Weights of a small transformer language model.
Training: 396M tokens, 6049 steps.
MLP neurons of a small language model. Each row is named by its layer, matrix (gate and up: input weights) and neuron, and shows model dimensions 32-127. Each number is 500 + 25 x the weight over its row's rms, rounded and kept within 0 to 999. Numbers have three digits each. A neuron's up and down rows have the sign that makes its largest values positive.
A block is one neuron, or neurons of one layer that tend to fire together. After each block is what it responds to, as a language model described it from the Wikipedia text at the highest values.

L3.gate62:442535522492518520466479453491513500540502500492520495530519478491498506504517517519480461536504526498534507485498496496528512481522491502517479547547477480496548480507485506488471494495508509468504480464512471491514495501513560504496489508508452516541473499511481473497483486521479507506
L3.up62:478517460530487452470510514466477491493546508513505540475489489507534486491537493539485516551491486501486535514502475473452506529507524534520467517512489517484528511556497493483522494510511466519546519455513534478506486468498519490476513474502539491469537489489501499511524453501526511517
L3.gate457:488487559534517526520483478521508478472524479487538489473540467500543523455534500507525511488508479524532467494470487471496503563532531474539524479523512528518476519496473485520518476482468494489501511474529529466560471488507491465446532534506534524530520492479560528538503480465510549529
L3.up457:499473477516525527523520500525525464466468518505463525457534501508520470500510537509528544574494480547551500503480465483479478512484521484507512518520487480488499498509517514487535537441487496529495527489504526505475522500539479485493517524502530494510456519514484516530522485471511475510
L3.gate472:498493547524542510497512495497498491546526540469529510493504496507466499484475486553496502545509498500497516458508493475515500497470499498514465540497466521484497511528489530461571518521489543478477499504546514478480483457505458469544457516472494470490548542496515486506521517468481482498
L3.up472:526512487481542507510468504510482519528524522480509434496489540525509500530525508572515506522505497457531487514477514511499539494431538492504501518521514529538475514521504476488510495530539512496497467496501545467510500484511496438483492456491495481508551519506544501491538513475495505519
L3.gate485:484512504516539488536487496478488516489500504479507511505493529488505512499494494500467509530499467468510546457486446519488495462541523473476543501428475475522530525549516474482454474517475515489503508468511507493515531451492520464513498496477493525510508506507484526501472487457437502437
L3.up485:502504484492491503494483504465482500525470535514521484472470527486499527475472526535477479534497504501507478473511479511489484463499491492479528502451519511550515522485536484466504468427500486485502528537540493499527514467525524496486480473470529514451483537499476456488465512457498550494
L3.gate487:423496504471483496534553521511494495536503487495506521479525483476505509485516480494482495501537499484548495516481498539474512500529504499487485488494466496531479535503534450497512501508517486504486489519463510495485486526484519465517498527489566473476510520475548452479537527504517493487
L3.up487:506512487509513488504494503463502515489487511491477554496429523524521490541523507442475482532486485495484505516486499510516468486490436469505473479480521484493479512510537469507521484481494512524515558462517503494518516485488509467521528530461496523468479486457539513462478504528531492525
L3.gate642:495516504511526505433461508483461499485517470487481490512465494519502527537507463515482474544513501514541464489506456480471496478500487541497482490511543469469534499511512484509492481430511472500494526513521503516449476564531466508482425508479447536534459481518519545474502494456501459536
L3.up642:471487508524489502494488496464507524506521507517497484475500440485484507502488508519488498487514487505480483462507514438466486507495527507481513552501505496487489511516493495513460511536495482515472554490479535456492506499529478507477474535459512510466504501483510480522502449472484520508
L3.gate858:506542545498467515516514513486497504499505522488487474486549484498488464500485521479486530517513485496480497488489496500458507470477484503537528534452529442527526508504540486454506524488490507498503506467488487495533515501445497513491513519466467495520547509526483461503496536507484475500
L3.up858:541502479476512491477541530506528516491495542543464470508498527509523469509478449511474514486461499556537520491471462524466574480506522490531539550512509499540465493506526469484486510494506503492485473448492520488493502497517552477467508506480505494505487470516496460433488498481492553523
L3.gate1059:499496535500531511488481504486532492548509512512506510521510509522508511493538510507515491518488489476529507544543506507474512536493462484500508522532459487478540532551475557533499457499534534530459499508485489506530459495495457476459490502512517538545486505506477500488477519500515467552
L3.up1059:491544478499487536520499488470533490502526531493506541467484565507526507459510481527456525539492497496527443498497456469499504550473460481511521510500509509522537530422481511493534517527522524552493503479501499469507527538456502459521487487509515480484540511509492499524481507475482491482
Second word-piece fragment. Second word-piece inside a word split into pieces, above all "ult" in culture, agricultural, cultural, results, also char, ban, ed.

L6.gate710:517453554551457494528481527533532489513533486501466487530451529434499519513498481471480490505474447514474508483507473546526457511504481528489484484501525527486486490466464507472489515516520504519467512518500431501476498462526528422509487512462522512471481547494505527517479489557542469530
L6.up710:507507497507486492493530498501481529505466496466495547459506522420460520585529492513502513496494501525515465486467501519523473496505509511506505557510522493502488514509500470500478526493532487513520464541507529521493506512498532452536508475501550505452521498530426502470496480509490474528
Word-completing suffixes and "this". Final word pieces that finish a word split into tokens, such as -ing, -ation, -ment, -ence (read-ing, don-ation, enact-ment), and "this" after a preposition (in this case, by this album).

L7.gate31:466505484526537532475523515532496488528473508473514484495482461494437486534510507486473480452506517505514535518522516488494489495480495480528504509504453409478532505524496519437508488507499507525498548536488510520480479511491486544528489493504519500487547511479495496532524428537550510466
L7.up31:475484515522512453556452482492521500445487490490465487500455473491503435448530485528477462504501523534517524496539519519476537497500482482497485513540554540516494528501500514490525433494498515514481498473498491521506482495493484511483484473495514549491526520552513473522524471520464513463
L7.gate76:481528497501473490546525474532510485554493476476499545512503508539558530515583475467508465518506529520525477456466468519492465502502462486507481482492473531507493468505508532477499485491539506470516491501495460535478504536498478489535469502510506499480487471542535496531462476519508484513
L7.up76:519499524489521500528473522544446522451462504473477503510484440530496493489487507472519489455529470493462486460534531474506483536528513545548510501524480508515505507521552461493471534513511516483473510505548531472479551532500535532505482532490509476489523469451485489543503497519477466479
L7.gate93:481456534489514469484495461490520455510454492493534518502466490482504541498473495536530501460492477496491487559511470502448491508527483522484474482497520481532548557479504521518551505496490505569489500494467497492519506522455491520497477461504516512509523531517512532488513471531462517473
L7.up93:507509530474552515458506532505507470460469480507523485478498477498493520475492470483482494471490483484469499479511473505490525513496431499497476545494480475437499498515518493460480459490515549510544481496502495495499474521474448518487492467494532480485431500493476490537506490510440515467
L7.gate869:466475482475530468516473508507520516545523497493499487502488561481491545484479493494546517483475528539492480494535491466465496530557495471525497499516497490474498481493471533501507541497500526522506443473492525475463494538510491498481438516485517493491514477504471525500438486493541467510
L7.up869:508515477477500520513502465505514489481487519511466489495496524507523537478507499513498499487481488499462514523463509525505469456468480515490493540499474491519460487514523497518506495536441504542512472492534486525534493532506511516476473529478514471517534494520460479520420463491502535522
L7.gate1075:465507503462519465519471463527551467480498502449519495545496513503497536509515523524524483479466479491524541538500500516509465505518519490529542476539535489517500544493468508519482488538484495485473508510501545457454483517520525492518466501508455503481528446494515491484515484504467466495
L7.up1075:474499505492465510475468513489497496470480486468541497467535478511488528478507472456506448503492478509492494466522499492485509507511493503524491494487532524471535529455492486544490526486537484453493474496539503501527502517516509498537498492524498542512520508483495478495491489546482459488
L7.gate1139:494495497524476518504492497486476519478508479519451494497541469496511538533512486508507518490531569506521510501480473479477490524523542502532486472497497499510486476520482497511524495442493477524477484521459500468514462552518528521543475494512469472522516487507483482544533501502453495516
L7.up1139:484550487507515478538496508493477471506478482482511494503477515490496519460479479559482511491487491515475522485516547459489475521490455511473484484503484525501517509532529474486521505467510512488482503516556507478509502511486482467466514491534517509503519496499556512495508550473500488454
L7.gate1156:513458499507464473533486516492477495475458529481498530511474510470477536532542520504532481514483498518465487498585466518483495499531522515527513476487577529500501502456499487494511503503475538531464492497479519494497503467494503467521499474515503487545507515459470510494514497437518506510
L7.up1156:496480477519512489514546505510510497511503476494507488495523480483480481519486490488483456491432523470514473505466514492500476479476457534501542475514508517475514489498498501462512520498512524542492537500488532459518512501489528513534507477476505505485542485442489500541515484472500491499
L7.gate1213:495495544500495460535511474452506499442493525484494508418559497510517534496520491514515464539496489475528504504459480517504487482500501499494497463521489464477457533500501486520474514536470480519501488478522517475533484541494573514518485503502474506559517511510543500489489474521467452485
L7.up1213:537492495526489506524513502493502511557529520486478485498471503494468520500543463494505544509488501467532523498462537466529476499517521478514499455452472466518459473479518460504512548471453485536488481517485534513517465531488511477484488480505518462553478482512498472459477485509465529491
Adjective suffix -al. Adjective-forming suffixes like -al, -ial, -ical completing words such as cultural, racial, territorial, electoral, with weaker hits on score pieces like –0.

L6.gate401:454473492493492539506526542492524521525471535440506516537513429458509538532475498513469484511523525524490511527544483498477511520527497498476485473540492518504491518472515496528510502498513534514510515507529522465481459511445471516530493498493488505505483463494514477507545481491483471483
L6.up401:502497546469538469502503508503428433552514476512494499507503471507508469500506481481486531503477557490510534510497518532491506489485531499491456466517536533457501504492444501451492528479541491481499513485549492494467484499468499508516496498483541480464531569493533508526479487469503475521
Adjective-forming suffix tokens. Final suffix pieces that complete a split word, mostly adjectives, such as -al, -ant, -ical, -ive, -ing (princip|al, import|ant, posit|ive).

L3.gate9:507519498481512495502488500499524506506520495482489509502475489508545478523526523492500505492474462520471497485505492531502505490516503527483453540497497484475508489495515511474494517472481483473524520500514511525523490500515538458553500495493559515509468531581458534492540518504518486507
L3.up9:521477517545515521488494504520540525468527523499474535534535515519457478516521509536504490484495490478503494527518508449508544549513503482484506494466451491502484503487501512521501521468460504469503449459495523513514501506487522497497504459523508514476510524491494482487536506464454500566
L3.gate367:522513525512522509500533512440508495477475492475464506497506495473473489516496512508506480480463512500470481459516454490521527522528507499507488495507520515502444546499501540484519502481506499561495498560498486500509487500494451540472529543517476486547494507473486534476540504549534518501
L3.up367:537480490510501503482533464501528525492486520509503470472455558485470514562511458493498515518526504541487506460500506497557485525474507528466447471502465521463484516522460502539464475475500504505520439489462450477511506501533503536488497511522528514495514552556521500473479499545484485496
L3.gate448:440457528503462501463514504486521460512492537537533508521516475507496431543476587505477526515515504472507511504533526514497518490479487501507458487446548476525474486502511453516499529477473514507562496564473495496491482497492540515498508486491518534534488459496486474507475543520524517490
L3.up448:517509495470520495489498506486512478500499539506519522530520503518509449502485468495553482482502493481525462512520534501501523471509529479503498492515523519523481492508479515518493505555522490489490508473436494539544494468489503507508498512459485521494442523508506509545522508506467508509
L3.gate638:488483517484488483528516489474512522473470485469515493471501443506519492492486481543514501511544477444507526473528500531493474542485547515492536509481506438508504474489460560492495528556510481482490508491526506459465547456510513508503493496513488437525522488492494472499517541491478516530
L3.up638:527479480503497492481512472465502493512473557500522520513461518514483484520522514512468515499464483494476490480515509534498464508508505518504463498513469484539489507495539478507538501500506532463479463524475505525488491506539526509506455493419498459471524510453522496507504482466520535520
L3.gate746:497543539469572540498494555509527524496476507527535537452483471479472486495481484544492500491515463512495493493533508515463502487555472507509472490453498508503521488522510499530510504445519515511457488530473478493504504508528515577502485475503459545446502444476513512476495511514517501491
L3.up746:439525448525502512464518535494489484491541506493520466485500488492469475504490528551481521479542513511517468468520464498542509481533477498482507514503442476512495502484514508507497472510507513513494451515496492547516506512443453505432547496520468458524472485487484515488510522533470504516
L3.gate957:469494503540483522487501481479508511533541539475524527471505485467474487476485516488487470512499529481507492500447487482500504486503498486496545515502521513531503524528507511489543535471522511508500507515560488529503528497505477521520516462495509555447507512529459494550479526535504510503
L3.up957:483482519521536505487472480516534518532528510446481489472479522508481515464511470466540480484495535497520502484475542496504484479528543527484474493509487499500508540494497476522510494454510493500462524503527522524503494477535468546526518481515481502471480493495515508533485506560527501506
L3.gate1090:478525525447547558511510486482503528490539495481504493490497511499472502507522507484518464485521503498474508504480492508548531498512487498499466496426475494487488536521482495523495524531544464500521510509504485523544507503526479524479479518533483439522497491487518506476528528517533507460
L3.up1090:497528525519513504496497490506482528539490487520508502507481521457476476528519506505541477511518460459509474478498481509524494530524503475498471499501484525516507506545499477513511529494481509520513482485493525513522526484517516506527535501473519467519520458479522525482479543496479503486
L3.gate1185:499554468507527539502483504487508480475482496511507488534527508517496500518457489511488462497508496505457480507542558487511515523517525479493532527467508484503492510499462518529550494540523482489499517544498484507557511508532499504461498499439493505461528513532512502530504496525442492524
L3.up1185:524529553478521522479458515495514539538525496523481475484507484559520499510508513574511514531489485523484475487480502504493535482472513461499481470490480526496486467468488479498511517530491520486512503530507507500516511478465470476512431533487492466490478483482529458551495487522489497521
Mid-word suffix pieces. Later subword pieces that complete a multi-token word, especially derivational endings like -ation, -ction, -val and -ment (remo-val, rel-ation, rep-la-cement).

L3.gate113:471547506513467506522526509499538526491494493509480484575504497502514557505491486499486496469503501459524540480480508493514495509511506499464479483474497486495486497436479540511499526528518514506556489553504439447492511490473484513509495510492528501526496510481521532466512536497538530504
L3.up113:508480496468474516505521468481471520512523505456461490543513487512525472525475478488524536492496515476515521490492561508490468532509519449467512508470460504477453540509456500508513506528511544534521486537476503503512495512493472464455508513505487520468511487499519524477527497537497442458
L3.gate234:497536538537468524496463497495533527492543485515497512497491515523510551478484480500542462522483506478485535512498491508505531449475478505468490495498483505520520480483523489512501517467530498532528510487461488488518511502524518502524525473469489517464490554491557487517495506515510515491
L3.up234:508500482481475522524518491521514518499535530531505471450479462516499556499499510503496512439465507466462502530511519551526484490516497506528492500494507510443494544471485516481527496480481517533549524532475495486566456469555499519479498465463518494476498467478518505491487508484537494514
L3.gate411:534494497483483480509524545551505499538487515484500514448502490484482550491554493465477518512488503489503526492508467477521456483546439484525451499530505472460484490483474485488487543509491513468469516498481512533514508518496487497501509524500522500512514538547448521518493485488474490504
L3.up411:494503530451507503539490494502544525483445489511495525463534503479507534516532484501473522504543457531500518460512492498486489491536478524511512502498484500506494535498498471522484505496471505530496479518516506483492530499498502501544531473503523504470522515513504443500519503503491515540
L3.gate416:529497508454528537477524487478492468468537534466532522519476493488509500464513504511478522512482501485477513531580497498530524486516516498516534471470490515498496450517495492478493496466494503529450472509508463460467520520503495489519487504472478469496520516501566494535518550448494500473
L3.up416:501465520494491501453497486531503481500502527490521495500496490527466498501533471528543474527484439498534520504503468517514537546553488515501517477474478474480533504535496487517562488508482515483480503500462477501473542495467506492525490540534498470474545507521546525531480539518500506525
L3.gate805:476506492462462495483510522523486425498517461456535499509510522506490525505562523502515487486496520486496503474512455449520499533524439469491479533500517524493488483488466502482505501513490527465500509471529502485518467525465473491541486456508536558491503478519495509551509538487510488486
L3.up805:485514484472533505514536473483496489539478465499527509554517499499483502528530495535496486547491494447497513512496513526534518466460490473509436497493532500532516495487524480502502548538535551475511469516533543501528478494512470464491464464521467512499473494501515505452476504519499524521
L3.gate1014:493457518489511491493474499502494459508504506485533492500498498493522497518511514486495479489531485529487517518503505488500483474559506483548459480509496522549484460498470483494490477486515478534485510540527518516561519477505474475504482498472503481500526492519493502514513480499493499513
L3.up1014:491492453476468486505514536497491495474475440519469558471487500470497497508536485487462476542467527481523510487478471520471496491513515507477502500515496521486512470507505517531500483491517530509515473511526488499512433530505498500478519479501487531444517561485492497489488523533534462477
L3.gate1015:479500511510498520518510505493489486484542499468515485513485505487539481504453523527470513502514433540526548495520461487504503520485463480447536514456552527537466482493549535470517517533522490495507492487506465482514510505509517450451510512491517481516481517490512523524494530530482452511
L3.up1015:503448475513450492504456459507493493551506496512529517494523523483518482497497566532516510540473501514492473487505548509470511524469469455508448543475499481495490516522519532552460465515524490536430486538521500526482517496494443478496515495540524513514549500529512530476550490500480533499
L3.gate1028:476502533471506508463531504495551472496502454501520518509529494456487503492490513496502528540484490515517513490503484467501487514500475482514512482459497523474516480498506510467455490524440523453504577526481495521536419514515465503492491494514501480483521508460504511490488516496510489474
L3.up1028:464457516485513446492505536511474483526468488484502527503427487467499489467476526488485488516539519508464463503509477501498538508531477491496454478514480493498532520475496467504541507498488498535548470513467513513535515498526479507524449505486490469489524498453530522497519500509485475469
Word-completing subword pieces. Final or middle pieces that finish a word already split across tokens, such as radi-o, Ninten-do, Nation-al, and no-vel.

L7.gate68:508497533543464530538468500495435511514491491480548512519516465476477560514541491480502497486497479502481510512480497494498490478506490501522474508518500478473489495545506533491498463494484496523516484561471476464518521480458516509503477512479500507513521431465471461534483497523543540505
L7.up68:468498499487521483460558518530457472452505488485501538504506497525501432468496495504458514484477479559477466479499536524511499546474487477495521500497479502505452515500534530535492523484514508500463525441519518505499500507559482516504534506510506514459529549518471513504503499450493487461
L7.gate86:548499503559482536501507527502471508534483462465475465474506473478513491507531501485494500498499539491514519509485491496526525514516509536501547536479529500485504475482518525466529496511455471523497510519471482486491515512481528537474498461507515504488491530491434502488464489489487461503
L7.up86:504504500555547467529476531480480513545519449492489491494506441483474507479490509498495489513510573494534473516501501516516510518502543489464528511486567552523483515526516497507493466494494510466485517488492501523483505520466475514508486519495518495513475541520486545500517480521509524506
L7.gate291:436544551523476509514511573479508468529525507480495473503489524555490508474519508502506518514525496489521491439453503517532509512528498479500468470518513496494439584521533493554499494494465466502508478525500486542534482485507507488480490445500490518520479521549536489478499518520517475542
L7.up291:494474513529458492526481522506515482495487537478548527475506558518501535511499516553508455436459532508468508465473514472518528474482467506491529492502512495495502494517520534480504515465524434498531512482533518496495478516482504477482495462468487459500484490503531518512541519548498461490
L7.gate406:479508484487519480524452456509570548486522488487495525480488447455477475465507543509552510466492508495488489517489484494486518512496496515505499494556473491465479436494511472476486473518467485527526556501489510475472498502527501492493490512472491547533482538504489539541505459496565519487
L7.up406:541487512495490502499470500512482540529492547533515456518493477533485503542467487524475473513502502484519472526501500479483514459513493493485504524526544506499480513506469473490518532490516490457468506464494476485534551472503493521514487451479524510484459478480516538445488457531518518444
L7.gate461:491484506568494507483523525493502480539492467458486475488516506475487531504465506499496489507446557489503497498445474545489494512498470513484489537523516483496531501523541509507496501517481479460492480490512484507546508514474532510480467525524469517480485524490493521509478481570520518556
L7.up461:479532547484507523494479504498459495558497480474489472526492494456482498460497495461441530483535528477505502488505519521446509511502522463483480505515526502517522549540474470458462529445496482514522513500515484533480470512487469527509520489456508468490491477506512504552547534521501510494
L7.gate626:510488499504509520504486467463463518449489501459529530520524490503474455496525477526525506504461499521485515484504511501490517458488466471490547438491500501477508492520505472460516525495552468542501519513492488486527473495492500500575483538470474480501518487519481502530529522487490567504
L7.up626:478499509517546557508490491499487489533516516482464434539522483509478492506472542479503494471486527506463542496512500518475520504523499501525520439492497496511529457510474481473481477469493463494477489499513505515511496492485499510475512490505539506479531515464512484483511523517500536481
L7.gate728:503495521526518488529501484475487487461485527488473498495495523541458523534468504483515501496518493506480538475524476513514514536542527503489517455524498539522508521515480520486486523499499489487464495501502528521461512535511494528503493458518488513464485492466526511566446526502510518481
L7.up728:483504472483499465494538522513527522546522511517485531510491474514472523521496506516464503483491521465514447501494503468520548491500488484501477472508498503480489491493484532497478523487503502483510467546495548486545498448454517479493520486506518519486487508493469521476466519477467537499
L7.gate960:531501555505497500514523494476462553490485513492526518535505484488435510502486526503500511472513477513521494505542495487493507541510533520449496515503546473510522538486494512485480469527487501477451541517535525479550512519483504570550530479481505534486533496525472469468484522521515534479
L7.up960:497511508510490496482468493521489469532471529469495525500451482488518516521492519546496501468527519535479465516508533532572468497491463495486497507480487490479533466476464504496510481462511536487533507539501483472495437483468518510508515467504491542511520506494488528539507498532526507486
Abstract noun endings. Final pieces of abstract nouns, often nominalizations, usually right before of or a plural s, such as def-ence, relax-ation, prote-ction, re-mark.

L7.gate34:495532474484513499492494499494504488530512502496498479501490472489451455509498499522508475491513512478504546515480461495472487497507446532507515519511498539526516508504477502498477476475536496511520540525511536470515507498506543523521489502507510506485479483516506442485473513521470476469
L7.up34:476533522489545507512482502485485466497456518466511502424510503490518508517541522572513472502472515491489571493481469478495490471514511493488532500511508524522462489495454483475459484512499489508487522492450464470526531530484454464519542502501455507518476519487463490502491524465504466487
L7.gate210:511509478515505477501483522488495519457490497530508521541525518492511509486511499525458512530495519508531484546467472482509499451504496514488511509509537458476498511540519529509471492460447479440485490507485519509486467526545502477496489534496476485520476480508465501443492479539532508526
L7.up210:524548503474503504478506523506515498500495472503527495523491482515473466457533508521532512522525499465516484481444537475477500499482479501521517489512438502522476476535496496529506534521470465510513503468512512502508479463500504463515526514483494502472467515484476490533495499511484501489
L7.gate477:488504499466511512528526462484473538467503504496502521470486507496500499525491520500478529534508490525546539460533470512501547488488485510502492479522515487499473497493457508502508464526460495514486511524498456522525506525470536519511502504530513507503529479492483490498515460482469508498
L7.up477:477471513530507451477508521438477516470542486466477528504481499501488500509523461510487536530540498495513505474508489491466492497527489515527484485463519546463517482476498530477508471519512501540486493456469495475528498507518528533521534505511498480533462463490494487462501473474457484487
L7.gate604:522499490550491464486509497462555466445502481521501538503514499466477520521474507486529477529528506499477513509504509500498459518436509467532497481483456487490530507489497470533542510495481517512482532530475522523490475508489461446452463525486492512466499471528534492507503484546465479504
L7.up604:508503527524514527515511507496483524533458529511516516485484453535514526529566572456497513519479518501482507477493505507485491518502501489476434534468489481484476493501506484535483475506535518475521485508465549500546488479506519512561507496491475525478470499456447496474517501498525500483
L7.gate720:490508488527469499437475496479506569514477500538525538517505501505464525480466503435455480473518490509452532536535478500495488443527511528516487508495454418530501474502479501546502522495530478479507500495502509463481479524519537471441505473485477492455458544485488494499460502489474494505
L7.up720:534487479509520475493505540505510542483500458510492493488487525480421538449471474511509515518507510464471536488530458509552495451483523511489549494494503480519517488487470537477484481514485495495486495501479464466488478467514489483466477510483488496505459500492516462573504519495472517479
L7.gate956:499463490505496509514549499480563438523518523486535455529474503500439564508503534544524499487517501490525469518492515485488469532487476426476503505466470495494504501502546527521501541519499500501534489488464517469528509510487473503516496478476523525505506485444490541490518514543454498542
L7.up956:550521564524537477501497521507498545530528466489481513524479530477509530517488497497482534503513510539522465499492521573505476517494496471462490538498463513478495497514515509477497487490508447480507479493488496523487509480496493513490518540477512521481519552507516520538489500497532463527
L7.gate982:507506507510512502508498511515504525488503498488519538475498480462480508511536445509484476468542533468543491477489520481502465498460479535465483512538498486534477480547492507523501480478494495555544477478443474483509445506525508483503469552498534490469426503552520513469525475517497500497
L7.up982:530508477501520474461540501486481486499505528504512526503486481479515459496474454520499526470485500523511510521522507508502464488500531537478503489551483513514457463547481483539483505443425504468511456502530499501502487502532494481473505489484486536517468521498503490518492497510503484513
L7.gate1002:487497497470519469473479493475499495505516455480515524521490510471476517494465475509561510472522496478512479525534496531514470445503495540519528483493474445513515457491472488505489472444482534494491507493486551520471501503466506472452524524496470496445486497518493471476468499494458518472
L7.up1002:532461494486520473463467471492511492443555486493477531490492511508525496467479525544506491486493517517504487534444537517500494521506477524487522514518541484470518510495489488496438516499543506524495496463484488544499477527560467484498537465552517516489435499552489461503466493485483506523
Word-initial split E. A word's first letter, mostly a capital E, split off as its own token, where the completing piece must be predicted: E|urope, E|ssence, E|mpire, E|than.